From a checkpoint of a small transformer trained on Wikipedia: RMSNorm before each block, no biases in attention or MLP.
MLP neurons of a small language model. Each row is named by its layer, matrix (gate and up: input weights) and neuron, and shows model dimensions 0-255. Each number is 128 + 24 x the weight over its row's rms, rounded and kept within 0 to 255. Numbers have three digits each. A neuron's up and down rows have the sign that makes its largest values positive.
After each neuron's rows, "fires after" lists the tokens most often just before its 100 highest values on Wikipedia text that the model never trained on.

L2.gate523:116129162137123163090151158110084121134126134137143138100119127138088151149102112155141134084159109073116130104101135122102121186126100106141114134060156089082160142110146135155127093123151097120121130150171125126118144101141121180117111113132114171114153123126083112128133106122108108138140129076123126070139145119146119159115145120125113095118143134148140181143150146137129108144136138142120142126129119105119161099074143084143128103125140156147127140108140167168125132151140125143117131122124137086127094133121153115130112145134152101132135095194114156141122164111109112135123124106183120121127108101184164070124139143126110133072134088128105133130151145157128128115159089106144141116162094134124105088169118134107137092095108118197167130076146118120159097094150124
L2.up523:113100093117128105157117159103100194141084115152110127111143174139126146118084115095107142157126133134106098151138131112108116125100142112121129154150149127163154089113152141096146121142106151125117144129132124111133117149107112137128144125118131167120182138107109143107101141135117093149135108166103159116113124152110121108086140102130114152131140144110165178099158137159150145130094138128097129152173100174097099097174126119122101139137103132125161124187093142129101136166176157098133116129103099146132149124125132141188133121114139085131105121137156105093183157145123179144148124117104169129130145114134104074116077151099154152135153146207116128115116147176100132107110184150154122153092112096128116104131120124143146118085134110099121097138160107143136142133118147
fires after: " C", " c", " F", "C", "c"

L2.gate772:104151110145131096102145092108137132105104161128136125144161112116151164141148177118123122143105097134141133123192165124115141135161132097136097177132123126093147104150119158095121128105106161162152108142115110142151109121129057103176133111105123110089148109163132112081113148102127102156127103178147128115076097092113131118135093116148107121125099121158128120152173127146134144080165124111129124089148135136141112140143107129176115126143143137136132142154116108166099095135147087146174131144135178145113137175126161149150113114094135165136107108174123113131106110172123135125141129090114135127138132087134073135098129161152177144118114140161101115098136125156139120143102113171126118112132119110130125118139135152096086190153129097180144123073129133112130165089145124
L2.up772:109120143138106126089130136092148098104125138123159110129138128120119106102107156125154145154131115143122128111129142131143162165141103118083154166140144112114142088122164156097125150134122145147132127144151151092124073120121109108138152160112133149122117100128201140126133161132128165153132176130127089161115116136159164095155091128124098120108104088130114127105148148142102106189142117138128113099153137158135113168118123135131100123118117138079169136140086121093126133151127093095151147156107147113126115142183119125126144157119109171150085104144154135129129113109091189082136145130110139105131111108148139109082124190122162139062132106143118116084100136179102086136139085123130103146139090141146104105102117105079152143118146092159094122111105111101169113109117099
fires after: " V", "V", " A", "–", " v"

L2.gate816:127128140122197174129108128116113110139084084157120174121131172105120130168118151175142108100205133117110131129107131136164127102126134108144079140142113143141141122156125142122093117170172150150166094146145095180101128104128096127125133150150083145113101115104113099126115104134098121117138124148127107123138123126132185099120154143157122137129130149188122160133155151182134101153171086153137110144158154104141115104105083098132109185162138110153141159129136113122147110080141121162111123114092161132111119126138146112132145163139148098141137109168151132110141132124155100163156116161161106088116105096112144141115126127128123139101124116165115158120111136117149127068125130149152146148117141119190115109138159161138146177136159124118140161096143120151140133112107116
L2.up816:173129116146102128131070141133096121156145117149113143155120108083093161138104106119139136129134123111138091144140142106163130106174165117185119135114101099137137169122121135128140098147135122146106133106149117091091121122104111126141165136131148095176103123153193093149142096134165127135130152155171128138100142172138145083097125137133100160158125128115138118144152128141136118179139118152107123139100165135148137117116142121144140122151141094079119128113095120144176133137125110094127123124128142142143148102143204164137146096142105105131117099124102126119136148129130058142119101151169132125087134148110154117114107139176119172119088143122159121088122120100124145132111126105130103140107149150126194152183161103097114150166149121144074137152154081127095139122088130
fires after: " f", " R", " F", " p", " cont", " sh"

L6.gate603:110087187080168109154134142129159147144162108170132134137119138106140133119103099138130107136106111129104103104167107162163147128107103099136125135146109141117117135128061127111130135160108170164133115152152175142134102133119110105153160079160117101141083115176145132116076100118178149129122138146141096145119112177152118102111115129123109151156137136175158133124165120135106172132164137150103208147059141137163149106094121077122179129168130092175111111142144095140142127142138117126124118116126137130144078103127128093147169133135151108134139109130122124106135114087179100136123144150136144134118151117127101132128090121128154125105127108098152163119102122142169114132141129116130093120105122121123164137147139122122112122100109097157134106124167155145110115099147087
L6.up603:137131145141097107107104125111172132114121095139102123095159124141119119156111170107138143159068144155131130139129147132168103169122115162131147120106116112080103133115070104114086106146135116097141110109154145139091128154135145116105090137112109116116123136153136124090121117159158145152136070139108161112129159149179111111127127098156134117165120141165122176129124123117129123074155141117105149125141148137127102106121124111106194158094134138108116128095149173117123101134092143121157155173123104130154147154110095109103140169104127114107122106133096198092139135112115125115123179163163157111124054133104104098124132116155172110158167142097138163094116150148124154126124127091148111106117140092109162146116156123139168103161121141119135114103132132137103138117075140
fires after: " is", " was", " a", " T", " cons"

L2.gate140:121152118160131107121122103128086109121147148145127094074117142132129116124158097126133153105137140149081122136137156111186091101124089114149123110119066129137147169117137131131184117125114127120134177119122093156136146082127103163156127152114109177168125105124132085124099065155172109134159130119167121112151090139124099107082140091128144106161097116127123142110122128147164118085136125168149115135119132155141145179160152095160169107100088134099130185126121082124156134153136164174151115149141096130123138128133146136129124124146111141140154123132141133121120141161103150167157083119144133147133124113174153116106112129127137170135094088125104118107133137072124141140129140133169152160109118132094116155148096088083133151122202136121127138137127120113139142148116133
L2.up140:074149124171151118175153137140121149148124121147143139145123108166110111086131108099123127144105188153124135105147113134121149086107138148117140169152116121138141163139140151127108143113098112122112145136128106162163126143155149096124109133065118166116122115142112129092157114124120101072144093150131119099104110118153130163142139148138200125109125078150137129132114084143107122142119133141110131139149115109150114133158099143200161129147164066120128127106134132146150131140111101128080143119113124106147124106131105123141144136105182114106096084124142145124116145128135126203117102136084104119097109138117150100079168108161113112144118138185098079159101135075131107135105123131138145139099124105129066139151130094112136137114114114104139138096123081117136138169123154
fires after: " (", " \"", "P", ".\n\n", "\n", "=="

L2.gate754:138133145127130112123186164091150170139121100196153108088130120141145104124150164143090137128098117126108130092153136102130133169116154120155136140117143118148131155148091112129146138141146119100150088140106158142083131109112141090136154117124118130165130101123165159126086131110083177123140107153135127111119145176099123132137090113071139103089131175173110099171142074123137084163136131138133126117151143153117114125117134185121138117148105087115161128109153121115137108130158108107139137126098122127088128088124099079145135128147129130137118134145106130127139151128143134107156079157140101154146147136142126127096158109157120147101171103121177138111102118127143091089143181129138085136146171116125147133160139116170086139169167083146138095143131103118127117118179133
L2.up754:150101144110082100121149123095125126125157100134092099076187135156169104129123126149134129132117103113098165135164157102109120154124135160132128119121142146143118139129138126147093132129122099129094095109168138140130108140110114103138152117109079094198139138125103132150121134141112105107176133100102128117102148129126143184173147123082137116147140114158123105103148166129122112146078148157138151104135128162147147156197164182162127129079150141110118145129185137134127125151152138126148167181126148100125148116122134132099157120121087112128119147142089125169091074097151115133124137144110119174116142107144125115122139111111134163130146166088159120124084121149091102112136129170143158159117143112138124170144134108137150153173140137155109135091110157145100128162157130
fires after: " D", " form", " d", " Pl", " l"

L2.gate24:170143136146185159112114128103124111193066105112122109110143132101132156155126149166100119136128120128122095128119113114157125100162145144125176184142110093137122081129123104182175133113103167143173129121149120089139116116144123158112148137129163146168154116161123118110128161102114129099110139097174113121130171150138105157117102139138106114119156097104119101129159134151140125147107129125106134098105131167115120115141088135095114153123134106140082152158139120138161119108154114117152102121095125158137100147148102124135131101154122095110127142138137118124120103153098155119126144163161132119139133124111139116127142143096080137115142160145112110121059141155091098088142162126099095118101162122093142133134105129103163130127189112141150081177140138138181082160162137
L2.up24:177143143087121126117122147096104144107095136096101126145098156080141110100129186160114121132137107156135129129122142188133161154197133128105140122141159163137117117130086134104104111128148140120112156130125130128149108141113135099139127077166143080121111134153166120082144155128147151155153129138156138131092104132142149127128121129131143125134141132157098157122127148167130143128149161140131129117123149144146122112132132124118133161150122120107145154122126075076152125099106120162144125138110057119150141133127111116115127116098128109116133161119131103160140125113102116122114162177130153129106112145076155131154115118168170150131153083121187107140122109099126146126139170110066092127093077105128154173132152125088136170120096086087115087127120124136066168120158127
fires after: " is", " was", " had"

L6.gate726:139121161102126126119118105128135151099129131130150133085112138137133149111123165117129139119148139078142109133118130117081117117134110154120148104163140119104164148125149180148158181146106159141119124112162108110170139145100117177140115122133125144143117181119085122118121135096161107169109145095106117141166149188112146112094128133113113113172133190125109150141177136132113168149146153131131142150161135150174100056162103133092151103079143147125096146133143128113118105123066128146110115115114135110151148147102139081097118123126180153135147111121109126128131170130174111117120157120086112163113151151152113144150109115101110160113155122096157103121159132132170116100153109112140127139144106126111110123137131130126082155127163131158149091116130148167089152103129062
L6.up726:097116176120094140124143142136077121083127131158143103143114145133112132131142147089123151150137116139137103151156150106183132146114137131123157146139136104130157138092094109126086123122154111152115156138155108156130145116159098169111105114092086121129098159148155146125148129091177119129171167123130176112136140142140119139147146153136158147113162141073109141133164183122159120105156134137079124068121135126090128139092148135132105144077099098119118164119120148131138094109105109104148155155157107146183088133146141098149140156176093105103128143126111118130146048076114134142108137151157149137125162111139166123156128119143089134110129083136101135125113136096175180104126118084158111139138132123122128096139146170131128144156137116092109131142155153107121126118128140
fires after: " ", " the", " a", " =\n\n", " (", " not"

L2.gate231:118134140139127155156139138138098118095170161108114122063153123170125139155133119144130132133121130107105112118078108126145094138163100143139125165130103126094172091135110110144134091114094131120124124111141148118147077146110118115149147143118125155134161096122139125148114134122118170113110114128135092134125151154147161113132119075140125127121157147200136141173124131163150071087097151147146149091168118150135098088120148117128110157149180108122074142103150148173121073153137123115140124145126132137189112129141157122171149112121127126138149125139136136135123151173104162134130157135118134133164110131108146119100169131170100075117099119124090104073139119121166088120132157122113125113146145152107132147174082155147112101124094150154134123177157112147152128160119084
L2.up231:162138133132088128161128138077093136125124132120151117090140113130152143177146123146134127136112157101099118139088146129128143171163066114154125133132140074138112127139172121142105108106139145132175144140158118111089131137082095148112092108118141139120152146155148114102148128079116131142142136131123085111143138137133133109113130121122119179125087139169147148111101124096145117117137129123120152109180141111144158093127139097110123119109106154130058067144080164134154139105160126162108133116180094104140130142134118107137068141128148155125129131136141103098158140136158204110120140142146122150142097181110155107122101125146124147141103113161127136111115134141124114092140119124071094108163115133111145103097084117133139125135126148135081077134158131182112109129151087
fires after: " E", " S", "N", "E", " C"

L2.gate531:120154145115127174151136128135145111146124139123153134124143136190151114122111124117113147097119090152149146141134123149121195121181137155152119104079133167113121087124138169119152113146109093156149124133114150142112116165062116138147123138145136123163163110132099082106158130137188138129117084162189077136141125167182154125156105123172155083101162156128110139146121141153123123135152119137134068143103129108134114129103106122155128158166106140145151133102116116098127115134133143102118144133115143103113064148064136101155116122121113136140105141128110126148113100110124106145101171097128148128124123119106164135122102129127065135090112138141142148174089136139138150092105116128096171114129121161111089117143094111139122162093126111142069109118134165128133131132130122
L2.up531:113175105178172112136140138124204141109155156152141135085157127144107087141136120139138099143139133136138121158171104145071120127134144132135108169160143108086112097107147098123117113132138125143161126111148117116181121151106140124172122141095135095127143159118104127109162121139123135132131121115142109117063147133122162129127118170133173051114124143135101147142137195109170143118110129175148130146153102111082123101110124098161079092183114157123130125131148099130139133147103115073138114121125098110150125091136111118106158114118133127125133157118147161155138170129148164157130124145148151121148108106115160076112122145115140130075170099110100141156094127127145085140128165123071119113139131085108131123130125121111147109157145113134116135131134116143117108102122164
fires after: " V", " v", "v", "b", " Ser", " P"

L6.gate771:089158122139164154114129101076123124113157105165108124124099105093137160139069123142108131136129188110095152121159149144132163116134109088107132130143104151097075140139150152130137139139143129118169118117087111128157105112125094099089121115136144138128142102097108128124127116114156140150138134082143091150125127128109126133108121123174105105093119130135090141101102125130118154146138155106093100124138083117069100113135110075129101161130167097152111120108145149141146138133128086105102136150142142142130111142165104147138133138055164123154131133126132154163112175141104090135158091141085150099181132147132179160120132150116112107142097116154147130168125149117124152152130162170099137114086064100122110089098140109098156087112130140135138110145138148148107109121098129
L6.up771:150147116130171153097138144126143088128088137092097110123179133120127170155166104104138102114154109164138148121174118117114122168106144117104126132110082104164160112105109108111141115123107135111105094145108151142126132127147122150125073166090116077117145137115125079094128109128057116104120137175116110141140129106173170167167138124128106129127115166077144121101134103108148110123137136136112117107141114175113149169138125113148133126127178125156137119185145107133123121180160148126112160080146153119159100127127140131091142121154128111143102132148142135083121120149149129143114103147120148093135160165144107121124120157113146085151123149145106151150123120086089142115091163158169186183126103164134119147125101136105113134158126109099127097154141118149157120144138151
fires after: " in", " over", " of"

L2.gate548:122120102130148140144133116139128106132176155155130144087087109121104081175145143139164127089165168155116125091168127100105123155107137122133128108147121147121103137140092125175117124105147139145130171169141103149139110165114123138173118130127130150142138104120101147125124174146064165146084178128111159130116088095099141139161122147166109159131152123098130140116160173093121156136128145114122138145073104128105104083149152106104114144151100128133111113147117072151135111183118151175154115165104117140102168096114101088125131116132159079136142167107126173097132146084112103129162110140135092142156129103153160127102136126198104128112114121107161142111088150137106138109119134093120123146102122125136129105123142148156113135126102158084149128115122129102147130138147120
L2.up548:167105131110085117120153096146108110112173095142106131110119139124098083128131139098140141137172172150088138119150118119102098141128108135127082127120087119127132077122195118146114114126137099128076104152136136123100136124113115150160087144127141152158125128142105120099131176111087129092112162110135111130125143144139165127117132115119139155132123129139104156136145142099132155152127143123123169104159133078099140140160111094145128095085145128160136105196112160138166136088086143151149115147168159146104118120128104129156163136129103118122166125099120155118118194087140154120133145113161141163115103141090144155151154146119110164121119150127129132104087105093160154130097098144129118131150135136156148077126089112145090090194168165131138105115115156133129117153134110
fires after: "S", " D", " S", " d", "T", "ak"

L2.gate808:151114143113107126143106080089117112109120097140134147062126059133109151141109125145164134107147125116130151078144139162154138102112111183128130171092123121157146098110127147130087099124128111100125108107126107085133126116119141150136110145177139101141092106109159095134130105137122128094130164112147113140149102091106120138149139130124148127125145136111111117114143109113104080149090177132077156087190103142106107104122158144086088135119083099123123158115142119140135090114120132162101099186127155107102133085132121141100138075122138119122142107136141108140154136101146119099137137165133136124164146140074127112128142147169145149099114142123123117108091116095103137123125124172079159116071098073128146112142096130107130155110118125099139116159152116078144139138132135
L2.up808:144127138074120134130099084134141115098147140108133077113118084120098093164122124118187149099194135150123091087170120104124141103116110181108152137097139105149139128133121142133088123146156123101134114075156078124126123143125124127083094126103121107166119085121144102123132132126097115119107112137185105123127091110125096090158118164103112123165121144122116120131157169136127107160103129147085169097142106106126135136123179151100101155102108084129132130133133133111133150097101110150118140183138163100138121092097098161139100115150152139102146148167086126140135139102154137079125124123150108142156137128095104090130108169126175131149143138140131132142122140089144137089120105169099172153118136109148135099137093123112139110114135137177137122154130137112144130140176149
fires after: " the", " d", " D", " is", ","

L2.gate551:088159138128128154077148111143099120113104108118128134125149164154159164136094088109173142130098118130128089120203160166120143095139115141118175141131115144114154119084116105111172115132122112129113107100135152147139158116120099126160142164143130092152107150121131150149082093101144177146093147153118155077128151132144139177098147162128111081128121127119152116096151131104135116143121112107160135149163116143091163149144095103104137121122137146094163109107106131123138165142122133150115170161121151128104079163098120127117131136180148180142149114183115160113128086138130124161151147154092101124156123155130125128112074097135130121135143146122099192124137136113140148166166095155155150106127122152122131130127182169108142133112116124142108127099126146127107105120135152
L2.up551:141095135104130157103118102113054115140151091138104091133173140108147113136147099136173177128162156154118151128175151133136126117126117121119104133140148116111085176128133130103097111164135142123128140117164142152143120097090117106129139100131124113121146159146140149099110122131131195131121118151141157108133133136132180109122175138145104107127097126068119125097143140126098077117124141143097145142124072151143117116127082106094140131136133090119144108096109138102155133122131113162130145140105117174161124142129119144071120147157153120126136127111113114129130112134118103117086109123105143155100118142170150116133095077149108149115182140159158138093126114135082111168176149114126172127143125110130127142151165131113172106131120122170134199161085168130161132084138126
fires after: " f", " P", " F", " p"

L2.gate284:123152125133130122139091180089142152170120105061175103123122146121139124131139134122149157134077113141137094141106145131163120136133124104160132117157147148129088153186159151137112115115091134102144124138152135143165151142129122121105104111145089123103085145154135123101128153157153165178165133106107147143098115136109098112173142105091126128122139093150138110090139126163133145138132142148138124153114162147097110117128077166129169138081127182102134156111139092143107146151127154115135151182116135130151098118117154169145139123116104146170154127098144117164113114108158137124148116150117123120110179134116126101132125176129128107094140134134122091144135113144115159145152087132120120115102082153171075113086093113123146153147151077143156096138098176090140124113156109
L2.up284:163111142139123131168132135114128152153118089109110129112166157164135129093138121131092109106111115106128101135118111159114135123143134135133168094134123142149147133157166131117118113102101077121150176091153122114087125113108110202173146117126122132136150118134125153130085174176154109135103150130137090155093119137142118159118067114106105133146147157111148113116178127073126154155139121127130144126165128157125110111091137131092155146121129135153182153155117131111117138185130103107192165125105164176169135124153124140133128119155097091106155132082131146117152123097141118112132103166144082118105133141098126132151134170134125093162133103136169129150084101153147138084132118133116125124121121141136124132122140119136107110153117114186111175092100148125138085175131105
fires after: "B", " Good", " Mus", " Bab", " Par"

L2.gate722:103092127091154106120105154090142144138094153133145093130085140134091105132129171134092094094149123142126117155137146156116146167126102108081121143186134134146113112151135122115127126103106130175123125123095161142140132153150090135077088119159116133126109133210124130096095125105112103122150171141160155135149109155144138195126132088106098156134137101137095103119171154132115162081139103120140149098088110131152080075111090151115155109131094109147143104111126109143113114115098121089144135132151085125115146099121157137155100161102102091113152132124109097100121144122134107151140135107159134139151143139094124175153148162156113152136119138128123158133117102163133137151097142157141145126101105112132157120089141096154130123157126136130138114159124088115179121092121098
L2.up722:124164171120143125138162125124149168185149126128177073141096103108094152114144148125122130146122124134133120151132128162096180155159069133091132139127143098156137119122145137135106120108131158128146130142151136103132121126156158123134074136161137163112126121170114102127090113152112099160140142149105145101111127179119109073091137118136146153139188105162129111097140151135090114113095129140135157184155128145127083136177123130152127156126138094126101144164102132079166103135118166118146159111148112126120099140147140093119165099062159129172112140124153097171178115102124152167129122129101131124116130127106133096116151129156132085136132144108142177110113086152129096125101097147117118111122163095161131128138128094146107107145137120116144109161118139147162128123158122
fires after: " T", " n", " o", "T", " O", " t"

L6.gate164:109092110121127096132114168172124161164126161081109116141117171107083142137108151130131110111153095080156132113107123117148079112121123129125129152123120161137117085123176151108094170105125144115143187164144146158116138131134138151168143102136113158149129128128123117098146083157133112112106103133119114120170185120110150181095089124149162122132100150154154153142136166125152102136104090140173107127107125151120134128129109145130136111129195152140082176111121136141128117113152141126154160094126141141164131158137146091177120123117102132148112159146146098073138108118155132123129121158110129140131156119107098071108147134132098092088105122137155108134104137152146183102128100130119109124134100158170147148155115107116146161124167152143130151121163126164155138098160120
L6.up164:122137139077129076105134136124108153085165079126114188122130161132137110123105144130148142182099135146123109145186115189144109114141125113123136116119148124124128114177137130099115142095089113144133158120058206121119122105124119126146136123113110153098121102145152130114135142090157143144127157165114101137107112139102140117113126160126134125101096107156173140137145153135143144090130135117117136077162124129121134126140148133112118125135092119133100127135161106100100151084170139125170105133130158150149148110140135118118125147120083111170114151154134127182140131086119094131143140156112177175108103098119161101137141082115162149105142138117126119104153089108152116123136095122116169103097123139118117140123174095120101110101124133108195148081113160148099127115108102
fires after: " ", " a", " f", ".", " sh"

L6.gate271:141106167098154150179142088128129159112122128099157133134139084131109137151103118119105127138097136112119143150138139151111142124179144135149118135118152080125104156145143081150115097119154113073136133158140094124165137117110105112181155139135134138095094136156120097120126122128147152146144125144098145108141105122154148130130073127125152127092122106154170125106099163115133157132116139154074116158136106148149164089152104112159135149126164189115115149137139116143169128103177141122114162137127102070108104118125117114157123103123066160175141127158110118116116130140134171146092134106103134121104130087171114058166117099162123112125146147183144150112154112135105128132096111134174121170106164088120080138125142108132118150139118092123163123160109127136112120100118124
L6.up271:145071143087136158136111064107138120126093125079134125146137124088133110135174136122129115086121098149104160134129126154127092115103128152116120142131145149113120096138118093131151083110190138135098151158142111109160133125128168106143099145123122150127104128172096101118144132159147140128141142127140171131149130156126164149135131118112160158072157113119142141160119103122158095094093100104133146170134108169137144108146116114149131157141106139163140150104171130131149154095136147149127162128169137075115090092093089138105148118152073171122090140108133133101123148148138137139102182144098144126102147116129137080161115149132146092124094130114147120153121129144108153092101081119165137145125176086149096149109148098106150120133121093089108123148148133129149139104146090
fires after: " ", " (", "–", "==", " of"

L2.gate316:132182111135120161139130145144110143155105139124148116075123139174152151159100114125117092141143113119146153109122102139105110140132132163135143115125137080118128077119131186195138120120117123087121129099162117132113142155100155123153085126176144132136123154168112128132114124159075115133140113185136130125094103114116178079134172123153146123157159173153146125137141128099136119149143116174142097138122161150128120158181097141089117155104166143125082102112122161153132153153077134119136139135143126118127128135135134134174147129089146113105158104114154145148154083126099188120155159126151103149137143166116104134130085084128127111143110116120119188138166153162128128148102176090105138114134128095130129119149131143079102135141140094125100117124120141157150106131106124
L2.up316:142109106144090100099080136112131131135145139135099126122135123120087153094104136124128111131136091117131163097108113148147115148119104136117157151127134136114170150105144131158112116129109148173137085105126144155126138161163130142109079114119142160099123128156115126105106161120096108153181110135131179115125101109136160135097157118100141118145131158130086136119121169124132160148125146145108114137108126127106130106134169113080108092165083163132141091129132143169117128138152127142146148116131135128136154148122174117137081169099083085110100094088143147106118158147134126094086174124105097146112174113115157112113112123134136146093163113087123088155103111161166148137051138106166105133145106145136112101118126121135133083172180147126176139114129150140151189128122161
fires after: " c", " C", " G", " H", " ex", " K"

L6.gate588:105161146154111141075119141147150150107131102158135152118126092143137135140153090111145117128114141166127141126133121090151166079122125119121157116121116130153169139147106166118141079108149127098120122111123148183083104117162121137149110191127125127130116142087090142174116148121137111139142144084109125068153096112133141079170125136136137118090140149113109093070140116126167161139114129152163146120104129121167150118119144144154127117109130131104130123164132132131108113106150136122124146187121104158157151089110120112103117158120107134184099147149090152136106169127142119123135121142090146126120148120126132150101116125146149145098076081130115146135143150087131101159185185156099112128097129102139131083106143107109095136097122111090131104102100115153114113088079107
L6.up588:134113144134121083107104124132088137133111129166169153091126109128129106119093113130125115141117153113128137129154112118118078099122075137158142162079109116143134173122130121133102208143142107125128132062107118132114122150124144126159151143151110104112138091123093134148084144116136131155171138084055129079152120139146119082154129109122128106135113122102088151117112155148104154162115097116104156169110144150158129106114160141141132116158156110075143138132102125174138165141095156133146141119096155110101171119086117130099114143077100121112123152163127096114116153128118162167113140086128135123120162121088146083112144134127098133141129117136134144157149144105130095141096142146103141133092158082133143115137115144139135123085090104123195135122124125141100127150132086
fires after: ".", " (", "-", ".\n\n", " a"

L6.gate817:104094125122116143173159103103101123093145109125103118113157169119112110135133118107050133103073143120143126187082113142085091117116139114103138175111145088117126144115064120111122131123090156091113117167145113145103144133097116148120118142143148091139137155106101179136144124115145114105102135131136101083109108131145150116135110144112142132149136097093128149111181118115105149150100142168138112161105129137121123130135135129103142121163093129125115100155079118101079055161134140131110117124119152109099114068157138096135141108133148151163137139118161117121125125149139125136093147101101146099112145143137062115141084113138112144182152136122134153129099147161140110145147118125141087127129124114105138121118158097127095106170114094137135102133120109130088097126146072
L6.up817:115133149145098140148140121103122104173103080079147113089106179191159180170120122149132110099122112124178137127104150100100175124143106142134160141099129138112100117118125150092087103176132120139129128119133112104132076179169152149138131130106117097122157113133127162084122139101168109160109134111117111085155110151104140120117159151130095132181085101089142159121143123122135129152128107120152141151121143138118132121110095120138115168131115173108109109109132159134133117123122172115097133128112117116157134140141114108129159121117165114124113126138162156149167082115157128092099116114142116035111114161128119100109122147117110131106094125163125138116133128153126104138116147109142072147120111113100138100063118125147140141090076136093135103133113153148109119120111121
fires after: " ", " (", " $", "."

L6.gate609:078103136126189129081126075121145137123159119097096128133107146135075129097067100119130122152089124159127103120104151133104117110123123127154128134118098114114109103115118160107110092146106116089128128111109072124150147142153133168159100096115106122187109123150150118102112134137122128131103097159100151156093138107105144127106107063125122100132118142109131118189099131090116106121163135167091098095090140117142143097155118143103158092136109125120143140111109130113162099119135121113154185130127113120085109106112124127117108097132165112114112106112125072115128148127144125104107156120122090116126156105079144155136141145154114146186162120137159149098114138141122130145146169151108114101106170094100163091097132135159127146130132094131130112130161168147134147136172135
L6.up609:134139101167172162111162082145165168139121129091074113125116156151104124137094129102157121139158130126130075115120101118145138097140121098115080153125112139100108155131095124095137064150126136113146132140187113151144153145113168152156115139103134122153110132055152068086109104132105135103151148133130084167132165179111106124127142153120133099134156182148096129099125131150174150094093121109138143135116152106104135080117116108114132114133123148097168150133140148134154124164100147114135154100160140112101101135161123099138112113142134116124114178104125101140151147161110124145125155115092121148120136122139154113166120103128155156146141137104140146123144128099152156125117078150143121100152182137122134114112095099125135148108090137093094107132148154162163135147110140
fires after: " the", " Party", "20", " in"

L2.gate124:108151088110162129110097155152099121118154140098145123148164092086126119136126121143152125155087131072096177173150132116151132156140127126129144134115077144068138072128141116140137106084126153138146120155127100114104108148111099164153115155113091111147118106111154142120078165109178114162138110141179103126120143106167134138115156152154155106147120133109100158107140164179134134130149116118160117106117119165087103127086116078141132095130115145136126163104123136147108119113108165114142163155131110086130098110103158149098109150187113129131111150114116125138135112120140128188144109154154119129097165153111152149121114147136112155099155131120093114100150128118130128085112126120092107144126141092108093111122130136158155125094184102174097130162131158129100125117150136
L2.up124:101164109110126110105134104110135188114095169083130133104134132115107128141146127102107106125194113129131140161124208119147176105116146120136141116140154126155110091060144133099155110115149103127130096128092106125130097156123133085080098112142132128132150127087084144099151133108093116116181137151146131141117110148091115133122165106117099092158148077163105135151146128089090107111104157171183141100098117138121147127129165124131140161121138152109100119139145133145133137144113119160128141139129060130151107134090084086154087122095157123131085130120140098159135110109144164131103118136124098126134164155141144134103114128122102142127120103097135128109141108144134116103108133121113117138172066172122129141145152129152152158130118094154100107131143100129125126166120137
fires after: " P", " Pr", " V", " enc", "C", "f"

L2.gate32:133117102158121142158109108107112100139128134137144100152114074092160118140146133139127146118136112082120142178105106163101138123101142141141098113128086106157099143124174127127161118128138165167123140123124129098121117139121124130129093085131161096111105072107105124117115128123133099113092148108092142071120149149136121046155136158123124117140093109112081092110127144114110153144160123138177113094155130099119126122094121121104133102108147129119154108134159110171131108128137147186125118112092097092138117113127148106129114125124163148097152137139140126160153118149142111135091130132119077134135112127075068154160109149148151159092141148124163175171117148108123104138111138119125166135164098146143191100118126131142067136169180124167128109106128143119113144149125125
L2.up32:109103117154125135124136114142144104100110120132112111151114094118127112143137173118105113140096106157131111128106137159122118141146158135169140157163109126108146103128107108145144108128131155194086122149146094142155149159112129090123131112135156089147108161179158131134084122116155154123121106137119146104110134136185149111120145146128094105087179122090129143116142157117104093130152126114155146108140152083100112112128089100139112112115147184124159158141080129134133160138145153114087139121088128102114176144115102132127150150178114109131101071121131163120097100140103129124104094136096135153096098145093099142112116152148115149144087140124102119110116141048139190089124120135109173138115114173131137116116129147134132117139142101161095057084143148118124141128112114
fires after: " v", " V", " K", " Z", " M", " m"

L2.gate144:071175144106135109150138138161110100117118122152131137121113123146128113121109113132123100146134128120111119096131161115122159135110136139114132129108147134178168140143124118140157136135116175130083125118095105119086144146114166119135123167131103178125162133134151159114088131137134094120148112110093170133138108096132110134140123112094088123145127115109142128174126055137195144117142173159145156124102125115163136112112151138118168139150091179133164083137131186170095089143114132161099130127141150131126110124124102179184124112119123117127145144191100098089136132138144143160074129107144108115140164141167133165152159125143111105113114158141143156149142152144121089110123089126121132121128122129105166093139149129095137150147067121155135114179152146128110168118148127
L2.up144:093117138122126099151114132101128090136100124133110131130133123118105144096070088158121123131108128138130112107148102123111142105139098124101109171133107087168147148146152165109131111105112108101109109118103152110099083100101159164141088114091108164123150140130146128128106126185142116108115105110142176123176140171105119149155138154098132137111123094101149152152116123101142099087156173120109165150089107108159132070134122124132091104158114141113111079094123146147135086158154099096144144143076165152143099113142157176132142134113109104143107164159108151114151079148114127127105111145092125134125122137186135150089164159143094094138074158133163162135130147129156125152152140106128141142160107110127168097116137112118120145152121112148144129145121175123120146151127093
fires after: " Sy", "O", "–", " O", " o", "vers"